Part of a small language model's weights: 9.75M parameters.
MLP neurons of a small language model. Each row is named by its layer, matrix (gate and up: input weights; down: output weights) and neuron, and shows model dimensions 32-223. Each number is 500 + 40 x the weight over its row's rms, rounded and kept within 0 to 999. Numbers have three digits each. A neuron's up and down rows have the sign that makes its largest values positive.
After each neuron's rows, "fires in" lists the words (lower case) most often at its 100 highest values on Wikipedia text that the model never trained on. A number after a token or word is its count.

L3.gate160:432439481502504516532476537546600530546463451500514467558484504450541517571535504520481467508461540529466529525439537531494580509453542547518576584488568482506484494514470439429524533465575521471575484529554427539502471506528461496582537423474516521540552551498528529540529484569524495561523507483488499482513507461486508498457587535473506439494525514522513505509523476459519507486582558506457411446457616486481530527483550488463553494505531438421468467512503465594459443494469466449504491411521486493554519495529526526419484488489499527510458575502467504459529465468487554464
L3.up160:485534532400522515457458482433570528539568577534417500452516455472488484466506528435457559427513469489508457526433546549517507486517539508463465468443522524477514452555472492505491493524537521526488470475491569549479487483471548511477531504512504498462501447461472478485467520502473549516522472484541470590524425494449515537428499502514496513515431540469499525485576508512557457483494520464542522562495525491587465461490474498502499486506536422513448502526449554513437525522463508525451562408503453527527488540521416422544450474583520476534538499464504414395517464511472510444
L3.down160:421510465553497522472480562471565568504488509504521451520515504511548445545547546500486472539432573476510518495381566534463491481484471546541530530533528464525465477518459501493505535468525506508572478530558470574504496422551425454543529447475528545466540523483496500493544494519483544546489473453462511475525500504479444454461648485518501419509426525529501477530512517509491494530557474478513427495462633484530534484493490522500550506546497477450441537515529510589555433528478392543482495511458529482478505500548547472447478462482496522485479570477517510487511529459471490471
fires in: "6" 30, "8" 8, "6th" 5, "66" 4, "62" 4

L7.gate217:497556388529486576534490505575522541508485495460573470445507458536564560481463468533474513442534536499531471594433447476463568522489468451477517468444474505491535523499476516502462497451498519518511472605484472493549456546555485448482420464477529556482513490446460455477474544511497483619481483425425488483481515486538450483487542558562516528442469503512457430510579496459531447485507521521507536478537439541461502500478464509457566500494519469468508471554480522536504471468519538482549563497493465502500477575489469570512512487560487508456425574528541535505481475541519392481
L7.up217:469531483469490451575564483492432429481414519479533480544523527493492510465503526467526513443485564568456550512548474422492484501520460468498438505519537523537527491552430492524485486445516565450475508534511461498510530520519558451449513572513516500463559466443505416492583481420559529464469504519449458499422526448500552488508524483468579516485440437525441526541541446494450523441559494461479489523533456504497448453463549474508414500533511526444542511514479553446485505511454560473506447500516546488454460472480474496505412540514462457453555511463464510466503476535527480443
L7.down217:532471622519491514465469567426485523530489472483422470479422524494494442489552514484574432563423454463508504487484486512526424516524531494525558511597572552542517455526543483498512484519446473510446467432476464520487503464465433501546547507484459454526500565562454560493479493553448501503553465507568538548501507533415499529498490526466491447598542439479512527454431537509483574522440470500476491485474556527550525565558542453494540509513461543492466525416499478457481528508524523528455515499490539441521543470546493455471510515441520524547564374509509505520535491451474536537
fires in: "january" 18, "2021" 11, "2020" 10, "2022" 9, "people" 6, "battalion" 6

L7.gate549:548545548478522464533452447487536452583485512498552464546524515420481529464516452463529474525517458462615549515467466507506565488423550493485549459453493538482500500534551479493439527457509446506523515533496489549422558505470497469450528573478496470551573458497590508523419606524415510448565524468514506475469438496526504572481466587485508492571525489549532519524566512537471488476483531525517536568522513458431557516505518456517460473518482408494582510471433557529469435495486525479545435527495454403522470441468537479462494490479591483465457428502515523535521493452495511536
L7.up549:521523506517450524474564469514500498504527509461414483539550507541480514470472497429529498527516489528474486516567551539512448515469469575518450540518468567585536489490508471551493466586474518485540510501462543506529481568524506601575502537571478405500504509471405476504553531462501473511475575484505446616485502458507533516551494508519515420454394491414443464551482446443454530476496551583519471434498492481561547478549503478523553484548477487488513494480524522591478479515524540459536526495497540503478488441462484423540469502481531476525483454463497559454502412484507483566
L7.down549:482510476505554497457399504472563520441459402496538449481487468492459461514509463532513555548428523504411419468473468405468504526490460473567529525550565499498506540506496465495542464524508500488452514500502441434517470496489477504434500462475491534464501517441451486477584481545523506546482461470475437463551574558557415489481539469481501577453583443519498556507429476542492447473503515465523571439469517528510461514506499536434574482550547528449479525600511426447495500549483513485433436462458525554506497592522503500479492439529463484519525523473424468479491525549500471421
fires in: "only" 38, "even" 11, "days" 5, "medal" 5

L5.gate509:498493505486549525521443522440470511496503469436602551512458539477490450518504441512509515484526531492532499528528442485463573512506492514458568528521479510453569478393472386517434454516479474445551483463539517475511437469505483569454437460482524473579459466513466506505439509579522548459543515444489435498504467545436570496489517484524442547407526557513472460485507484528576499440475477515460541558473529431442562487545584547551535514474495563524551528483568540500490507462466561480536559557493557550534532564527508492439516437554519510508501488485542591471524511473417486513
L5.up509:487485489583445494571489505453483478460552479534473475538470513578535476521462469437528484546496539515459515510453486476452511458476472540500590518510541539470466525549530477478473485461396519448514495539509563461521515594546428493476503534456529530483509507509517493456501476578552476504453458551472412490511546471483540486515506396515511426465486483495556497543577479469526474470441496471504489549472526448457457467525540600469431481517510495532540532512472499428497514562505489534474509499533535525482431387518490456483447474511548455463562510456472459555558473478538483501
L5.down509:549494539572536434520535509542544509482446583585469460503534540507504569507472497524542514523534536510544477396505575572486476460501464568542512506530512442521408527500512564502506528474476486522500501434458568548550531526547464492503547465518478486506507459565533536541467598497521450530509475503516493501487470491544468508532478482471565506579559535476540544508545579508532487515448516500497456538480523486510383532463495511524516428516573482546422527498442482511432490466479467504513501552480450485474526528522426526553537516525532497442432495471471432532553454489550560409
fires in: "to" 44, "120" 6, "26" 5, "25" 4, "27" 4

L5.gate47:563471450533506546533481491505474499569468494479482491501428493568521501516514489538485453517451499503405444508576560461542491537491495494515538448490511539499576510483515512459516446442515526524473513462537518506604486542526543542565460513532537492563564541436536455523483517408565484492568533538541592572435560515519473467522523489487486558483446518447521576515479546541588501488493464496564434462522499489496481440466471492511500507479517469524441416459431440444457436523488530487511451518526532435496501500555523541523428502473409537491475458500489567518494454552472464531
L5.up47:469473511478454455538488529526452576465427472413517596484538520530523541426570487497488474539459481458505543466460474500582494503498554570521466485492443477475608465510537429547498506515503444542452423509513503482492432483441561460537482473552453549445493531465471480481496494525517485461473492477547594463546503470558493462528487477508518555461543527476546459507531458493500476435440548534476470428526484518434535506508496524502517516444511421543489504539450532471560498442472551481434514419483500483527432515537521481558445457431449528480534449496491484480429539506514532484
L5.down47:420561462510493516501554503566468506473468533555596444525425520426522552523473509528457548528485521467556513478469491572440472499504455490472547432506549471464477515495479506485531510564518594425515470529528503533471552503490434486475456440467515537427500482564429590509457490488398498490483458480472509523536469506437495543444470579466468500490454515566467494497584475595431491524482469478503404504499470549457442497514467494535459505480543522551538521521551454459459560490580499481564499506520501501513526510543507568507474508445528465513547486533511540505507478590490515489
fires in: "they" 22, "railway" 10, "and" 7, "help" 5, "attempts" 4, "efforts" 4

L6.gate507:548484516550480448481496373493550511484413525524470472485529381538450459409505484464533537461460502486485557548498507442601511501516512503535446497522444510555477554549515485544543560445456524498510476448483554560528604539461544522520539477582461576490534543495451477401532509480512474526476533509437479547459553477547499486488465496457532415479436509451483424514575583510446481456521501500598562489501480515516504468511478531502490503556571475549544468503468438551509463541526563468556512483488494488502418486549515485495561524475528463518527568527489504543495556505551504544
L6.up507:522512492488480537489466493544476499471521491483570504505467465537526477464452482574479581559526524519527538441512546439464483526593422498468543454454495536511517452466517446519547514475573480534508505452559508538518472486519538553408455514515445572520547570495426492499541510573534486545515553485449594525540456569483479551509513483517523477526520503446556498486505542472550480468560477529477442555510558481484493460492541561484483413460505538439430557504554526504506420552518485449493442509498459524590493498472391475471416504526568477485488519504474449558499515567557492477
L6.down507:457543506517522446463526453535514517534501477541458487442524474441499480549546545404461462464458474483480454541503456553522554455403543474534443507585537479521498546568495534507515545480426525480531463496454510441454537526518473407593542480453513450490442452547551499494521528461467476472482471518528467558493498507484464468522478512529502536478525434559456524535507503542483508481441465435577579544479477533535560525513446514525553550495493435555536484501426477540431528440512474570492519505499542475456561473506589504468589560534461506544539473459496536442477487524444490522
fires in: "she" 26, "confirmed" 8, "it" 6, "tokyo" 6, "he" 6

L5.gate556:545504508501451547458539503512515541512499529467443522534495414398516457497498522525456502515549541432547569459575498511561534492500455491570508527497565563523472519543513409460452487537524490461482461535491501552446519553486509528525439440476539445540460494532459481552478517498567513518442558451539495477512471553528446497492499455499494493490523524482425473537483502463541480544511523519466455560498459522507458430468511483551501476515571485509581532561541472472446541491513464533546437547446469528503587467526498593464414539470497417522471514557500614503488494501498461537
L5.up556:507463492485428478459402518508552440475510485496493528514519496451526499536510489441532521566525568493443512560488446454480447497460482470524556540441531503537433502444475501480494479554442469538505491484564451537487539419488508456420445488553482511482502510471503477420540520547488593395535529426486470445452415546521537528544454505446543471515577490478516521408543538544502499485597489506526555537493537537478524481503444440443513523493485456541500421560498490532553483508551542485501440553505600452557529480478548512502484447467533481492564481508525549486482490523522540479
L5.down556:483524522440542525530576474584492533520511443461501518509468502487461500424515463536496501475517424612487422577487489387480618547470564460461482474532434413550506440515499563453562501491559515446462540489500523445502493523524534491513531509479495559509455518474524508530458451505436548568523439556492498472518550465463446495513550543521525484493442453527525500489493493538467521470476474554511489504493491472469486575488524509456477475495458527469455517518554520530506538442507636484505483540567451542452474530499499483488543457532392564546500532515555466479484494485541561526
fires in: "as" 79, "she" 4

L6.gate444:524469425509465461630503448517514488551486523484508505500502450522487542481520535503497475502452506489465424559533499421518539490503510458486567561511513517496518454440472462492539584529501495532461511496576468559472451465457487493552471575470482506514535515568443454516530478401486504406461501496479548517494479461465491514517503579514513470549459479524501448517526476550426500508521597522493483408623591561482540516518511440468464540567504516515568509586483535571514485435403495506536474584525466530522523481520430574529480521421515479473502471474525571448524521504456478504
L6.up444:523456484494539552492480552538530430552543550548582488481497566458534490484467580481425533467505544433562496406467444521455454528479467493524422461528453472502504509474489498513513437459497558493555471528491510542523512482489514506518531439482589454485531481514508551574453527522507497490457469593436486458524491471535501561455492552499524551448458589531545550491460483525500506564495508549538516495504493570508483513527535532498464512551490486505480468541545474535487515482528499499550455487491556439521519544497497553474549507550525465502595516494524524402424518538458491479
L6.down444:546541422512504516541516490552472524531532509410451447552499440507487467456539460540591517528509486521423495557484561512558542541505513508517548595486539534516482464480483476536480598507505504521463534464533445518496478505523469490536551528520401521528507453497430442506550472486493485474526496531489569523499523470417542459514425519502451479597507458505512459507506534512435446452535573454470466488505543543494475496452456471488457479474450524490457445441471544442552450469433502512511491549449502570492444491509461467576517531469424516494472425522456483496500479515477491547
fires in: "2022" 20, "2020" 12, "2021" 12, "2024" 7, "2025" 7

L3.gate68:470528480508512491523518482481507511474546502506536528494518415370425441470421470493453488557496555471553498538568520430454477408489565420475494490512513555469455470506470487504572568577482425534511516520525505537525523521525505514454478479471509485434450434549539472454437520532456531497499532549496488538527526517454525458501475451464505494524452476520470470523424536513468480474501576481542510428489452540516463598443547525500499534479503574518431508487464519415487485513484491536524455481493416446468568558527531542462526594538536531481479547483547477550545514503562525466
L3.up68:537498427487515518475520505460491517447492479459531508444509464444487499421506515510420519560503500463534506505572504603506473395478497395414542494492451550452511489524509548522477565541496391510508454496457530468463485498538502485469500465568398551455478482506568497551492463479461475470489529509392488464515503517402520466490564458486533456563491422499522477449472503537451503421504491462515462534508498511415553554456453523450472515514520539554505453493473525464546505509513576524453420502482494439442469559458581527484441545531509497426511443470512465499501461456579500491
L3.down68:554496545519512510539560500548510564529463451493456481505514483676470545567547506499560520485491486483530493438467510502521482598492498524536474529521494474484536499522532585534454477434488559480458527535512399464482466515451475450549510516518515493512511567432443538478576528473559485462483462470539546511445534546509503529455525512544500527492494510490512522541543461421559536526466482506447497530459527491511526418560481502521491439466519446496546568555558430547461558484551499483528543570507598546521448455465489454465532433476501491558516480474537595480476499417454467562
fires in: "1998" 11, "1997" 11, "1999" 10, "1990" 10, "1993" 8, "1991" 8

L7.gate478:459554502482456498444521514528414456505544520595506498468482501523548521510483436418496579468409523547512482443555552515462488447475478497523574521391482456518620525506555477484488490516555462521534511456522447488533503532494499416521516502551566540490459475492562521483522413494480463555591507513566535415425516508446518543552507480527506527590556508493535483516561445531486523515530499503479481580521546467501485506525504460526493540482457453505445539486471534435481496503459512535506515504510543542542546556503514477482518481495497461571509506403533540421489559496470441500
L7.up478:547508490468495499526477506436493458504531491523446547465486501530513545564420438489576519444443520439526478459481500536480471537454493495482550511571437505566558557507499506518598518534459487509522517471534429437519585518528444525550502467513529508453460445513425435437514569530501552421508486516527432513510517498517503521549526527521567477456573458485484523473555501482544480429458435497540450434431495413483408502499496508496477451524448532510504500545569454463542524536509535487409495504506583533469488473443537496516554485518493487476542492506493514496459510527525575535
L7.down478:485448445535564451515464536457557456501475505411503492509478501468448482530479547546495463502497502535439542545438480460527457538547550523556449507534517582570466556520422517529541507537459479460447456474467495463538502500461416576507467474477487383541508520442445530509537491517491512507425475540483470535518491429516502524505482568542533485366497532533450481512478537520506509478450466573520505433504473545536422486488465486488516456424506566543506453568582418504597521521526529546540447515478510500531531475515563503513520475520495530506481390442505525541507518463513523477
fires in: "in" 15, "at" 12, "behind" 8, "during" 8, "included" 4, "occupied" 4

L5.gate172:453468422457555462514457455466488451443458470433471539490432462535480511456546620462476490464532485497496504509510547424473497517517472482475493500465426478538524493570470504455494506461554530457564538490465507452523521465513485546558518470536408468566495515558457514454512454441533472446528490434566478493445543472539422508529501519504499500503428382455490460507565523490467444530497500467505489540466568472479541507507495503543482516519533542554538475554497477465563343462577519474532461494532515480534489428459502507477505525507592515447516472554445467481481527545491505497
L5.up172:419492512502541426509455507525448469505471548450483473553464431525553518523555473538487536457536421510531544511538564428465502504535503494510527520483509542426540525543431522458475536504513495501556527535499527456531496469498493504554447406473471451572565486528510484459526521451436507556501534407521451468495453583506485484497496570462510537476536479459503451532531559491489448404482468495513543554462569502527551601508496466552540557537502472639514549499508512437503471477530571495502559493492482517500562539477487443489515528425523509505520467558448567489473539482511499477
L5.down172:569468493509417553546530533482564516518503459545514545470515558510484504487476519491506512534450555519449482465496422558551462465503498521487480454517545481552488461483560501581526507495513516525463512467527440520484492494514532484440574567572516533418441503465480470549442478525574484459502461536505553536532555447475513492465537424479494530499517534592519567493439448520486545572511506510472450408506439493517431441524481568481491436447465484419443477467481442563525536499496442499543462507478462467480453454530527572470473451580463490477489528436575509511502474514467470525
fires in: "grumman" 21, "edward" 11, "kashipur" 10, "massachusetts" 5, "arizona" 5, "egbert" 4

L5.gate52:587544519521467481530493476456478409526588474500513541407441501505469556456513503517515514502579466555480524464521504536573526499477453403534475511478514568535512489468513531493541498585477533467497482506503469477634481504471460546467482491470479453503434507523522494541512483472542439541495582422485494516498561494459453463462478480474510463527510517472461519534557486462511497453544477464499506538536532492491490562528474564579481487563573527480487537545507545515526501486524466521464489371540500514390463460482544515519476501448582475553528522450440473509420546509496517553
L5.up52:497544593524392463560519465475400471475481517515443511537510435429463520390514484435512545462531547532454449519539427554502429417552500508535479465443523535487510504505457453468458521478479526584486502510546476493473521522520472390523477533459488458541534503471550518501527454501551519504459490511497547496490476496455522426569462482468543525541542473504519496515535492446503518471518530499460556519468494428540483495553462536501548564499468532554512506487533516512512426471430497455441535496488583492504466528466509513482524473562383436490486584483413498521476508485543444553
L5.down52:496439504417563574457524505520628548474493420496572476444498541519580445566548464531517515478468458448456540492472556400408607535479502560475498514552446495508512480552467567551538518475503484431462522440455462515469484442505492561449563496514552589497489454524443486489519476539475551510567472540486532463520488487577445505513523524510463484459474510518504461500519516555491530570461473504513441497524524523481506473476528486472517422459552432508524490469545460485504509509475543511570411527517477483546542523522456550512497496523518547419555462550525497519500485540463542447
fires in: "the" 99

L6.gate166:481518488482505501459440547540483485478546442484498490463494420533464539371513529473524473494588526532442417434535505492498522540460523492496466499532460519545492617498509478527510491487529516513455522444533514489524525572490467583472461478488571539536456566533498502502509578554504410499486506478449470529546483420544511559529458450570567471543483536529515516456560520492554533549514529529527492502476576502531520456513553511504516482536532485502580482574491550521532463498493541447477489450434536504460473545524502461438482520430473517513569490457494513487480592521543510522
L6.up166:538512513544560530435555532509505487454497491491562419533517487415462514453533468475511560433563537542508514595518494518564489467445481464532490574479497440505540479486533444482545543534495579483498494474512474570518469561495511473407449520497502524561498508485479511488534581481553499500425445550514512539503529572510528470500447525459525583608401465544491445464482506501535460487499539460553479523502413571477515512497463465457482523496522494524477498509514536450540459493444556513463571570518542447485476508476513520463519513528506540533461456463420561454524436522478517488
L6.down166:420482466398531484527506462475491537526503480486479576464454525590512486559480514503516516525465461448481511440476546493464536526588492549499516392562484500501515518464491578507469487505484449538511483520462474468478502465546469506598535466508461452447470518475527528515454450481482540532590541544480520500432500465505440500510557471488530470377590522459546523546494526442462492481463420569484514496510578452508553518504532532576506443524459440448433510501512452525520515478548458461497408474520463502495550492535471500561452434550498495526517515551564452520501528495512512535
fires in: "the" 72, "like" 7, "as" 6, "carboxypeptidase" 4

L5.gate465:425530457474537422533489564517527595490444466508464415490533486506523507525554563529555544480521489484485487463547469522519550570391469527475454471490454523526569458504442458474514505515540538426534564476512555554543469498515478503512496483485535445461505516451570521535530490537527472458517514478495466468543432523567464498477506515511493555539468498534470478490510543508495512544479465483538527542513508458460527532551552444501532478476528481550545525565549578550568411541447577458528506489512560495542469559442496441519574511503463507583447423590500514402513523452547482538
L5.up465:427490542459548457535414525484504442498416497513543526490509497479531506524501538465477503447529508516464566564527554464522461475475620494476469543531561427494550508481480480455522435496559498576527479425527467497623498478434543489507546486450502468552482547502515492520504485545496516563581464498542466464481525592502467513482515514500494502540554535539434418569438503515508497509473486501441466601526514493460577447506429515519483482507455485532550472441492537499506522524503481488504491469596484534549506532525475474483499483474445494506472545500564505488529526471449478514
L5.down465:514485482528457491506482450571552502479509507473463451488482528482518490480556493512552485533550501466471500430513408530504584523428388508490508464526484575488469510486505499501502541504495563448488600527505504540520482460531432538489449464483552509451522456473553480485525498511548463450460532474412557444454436458531494465484501481501462492494456520509531528453531573448515545488538491495571549473453520478463545482510550498542511478513555502539513520607551488495514391525468523414517487486517542465505536601440510497570513485540460486523488473557509482450522531475556567532
fires in: "that" 63, "one" 13, "second" 5

L9.gate258:508442485497526527519470467533491462458548495499597434494494516510456560498603498395544538465525479499530523598514515477507547516449523459439582508503466510494506488509496521552421460518511524518469498440520544523510462544507473490522464576481543492557532590461495509448481482497618431490464539510541429484466525512531504431532526537531474487528476489495466535473431509513525448490531502539515484494522456459574478537498595511481435472549476445441470564441470522518533549532423465493524504491498539433472470445482494478546451513515510421495553522519427516517446516524441425510
L9.up258:472541504500502528555486425428530494464503510458528519563423507468550511533560499462496562550482468524568473515464542523489531509442547469537555472431496464556492489537552516474524547513488523485521546509533572537493491564562473468421505485466476596496557548513515550543495518585524533515507578441520456482519468538504538585527513500516500465511459479477454483503515465436548464441539517524422376534502476538496499537575525488471529458446484487481485522501469526481518479500531491532561500520493574510427501444535470405479468463448437519518519478484497499541409496501506566441
L9.down258:531473545540436505453446427498448518519495454509433497480531470549489443467446488520446436502501525527473504486565404449504466432517422532516448518580510490456531449449464476534490514522458453555498441470485410453508528505493541476527505540507513425557501563519557530487521482447461499500559470493474520538494492466469525451500510519437502455492458493514524486491493564514453617572490450449522564453474529516526498489453475546523481550580474549487564478500491510556462498477486548476464550426486440499612510480520485529525495471490513494438477485536470492498485469474553460534
fires in: "the" 62, "win" 5, "my" 4, "mrs" 4

L3.gate439:493483432528531514537443527479488505567432477492475506491577469601510470484510539538489462520480563431494512525523466499490557518422477518517562508508431496521434458486466576553558498469403544465474518546506519477490418502522400567529569475498488450491486477539466423475587501485471447479445501504453498446467493472463468521512519487551541463476472536448498497462465427453487558439503442425548531469502478542444543457509533548464560507538524529472561478545511476516465502533494472492483463520431510521456419538503549560487484512462485557495573509479499524495507445540564448579
L3.up439:516504428460584587487634365553522560454436469468392559521530482516500516504536505422488518414482527529399500531522485498474552497491466502487575487580485480497458509461543481500525426544467486501447527501457553443456539620504420532499444477547479474465488485552430428476469472509491502522520562514480520499502483501577428463461413508540501515456513470496519493488562498508445493508497522443512497521493554506600491531447509488530473422530533545454524442483521500579459506491459519518485457537528437523476517519485522489562482470485484562479511524497490483476491497464455483510
L3.down439:457492574522427410534394651431502456511560548514568464484487518445498495490439466556491483600493474486549496494460492518499484516496547501491438582390526529479485474552454519457488521472528483514516466507524460571534474382486559460497562443505501558493506492443589595548504508497507484488494472519511429526484531505447532549533587484480526438521529530524447516492408495504538453503503452599444499458512452499451519491555459500491504574480519506527505544504524518463591494517527494468522526471492561491495473489465496487467480533529506468520528484512523516553486518501529460502
fires in: "from" 56, "rinne" 11, "south" 5, "ont" 4

L3.gate211:465546497478558526560433552511509541522491535500514474507506566499546478520558533514520506492512507516444520530501482525517471479537434447505468454464544529504495527441465485480508456420494440512504465451541517523554497445441625462586513509533490497541505574377506468521525527521477502522475503457548524463495471481450496532528533561484465517551568567452474543554520556505506471506476529521507461566465544501534486520581560450492448555505492493488466498464507519512524376502576475587533535482484486543517489450467443495483505477578479512556484515484544510449547545481422544514
L3.up211:515477547488537537511459483466553564512477527536578498501419500544460487484556554521435473472482478532425530486486563517440482538521530481558544526530506485529509492498527547559542534453526542540579503561488512464539469510514506468553455443508469490508426483497516423561577437389525512506512526459545529480509516503515479472476535501494459444421507542524495422497497522473577559619570455519533420473465471459468434481603540519518506479519496443487481496494522512496497475476590563468475465525528534475548468416500497514517507513469497477524491508510420554577470492553478464519
L3.down211:495536517457546466494430490397522564449488468564531469501522510501521466464518493519513485481528485534459498453437530498517472526480425544470511432464518429446507478451455570531489572429600501438523452506471559504553467495502441441523468453484488473479537486508531483534549491481466473520503573541499570507471471495513457466451495512455454536476493514540507450477495518491543570569513461455480545522510458480499495461531567536506501481501547559494494500522526484560537412537573457435508498533532528484450531495459442518501544568401486449539529447498505503456454513523429496445
fires in: "second" 30, "2" 15, "third" 7, "sixth" 7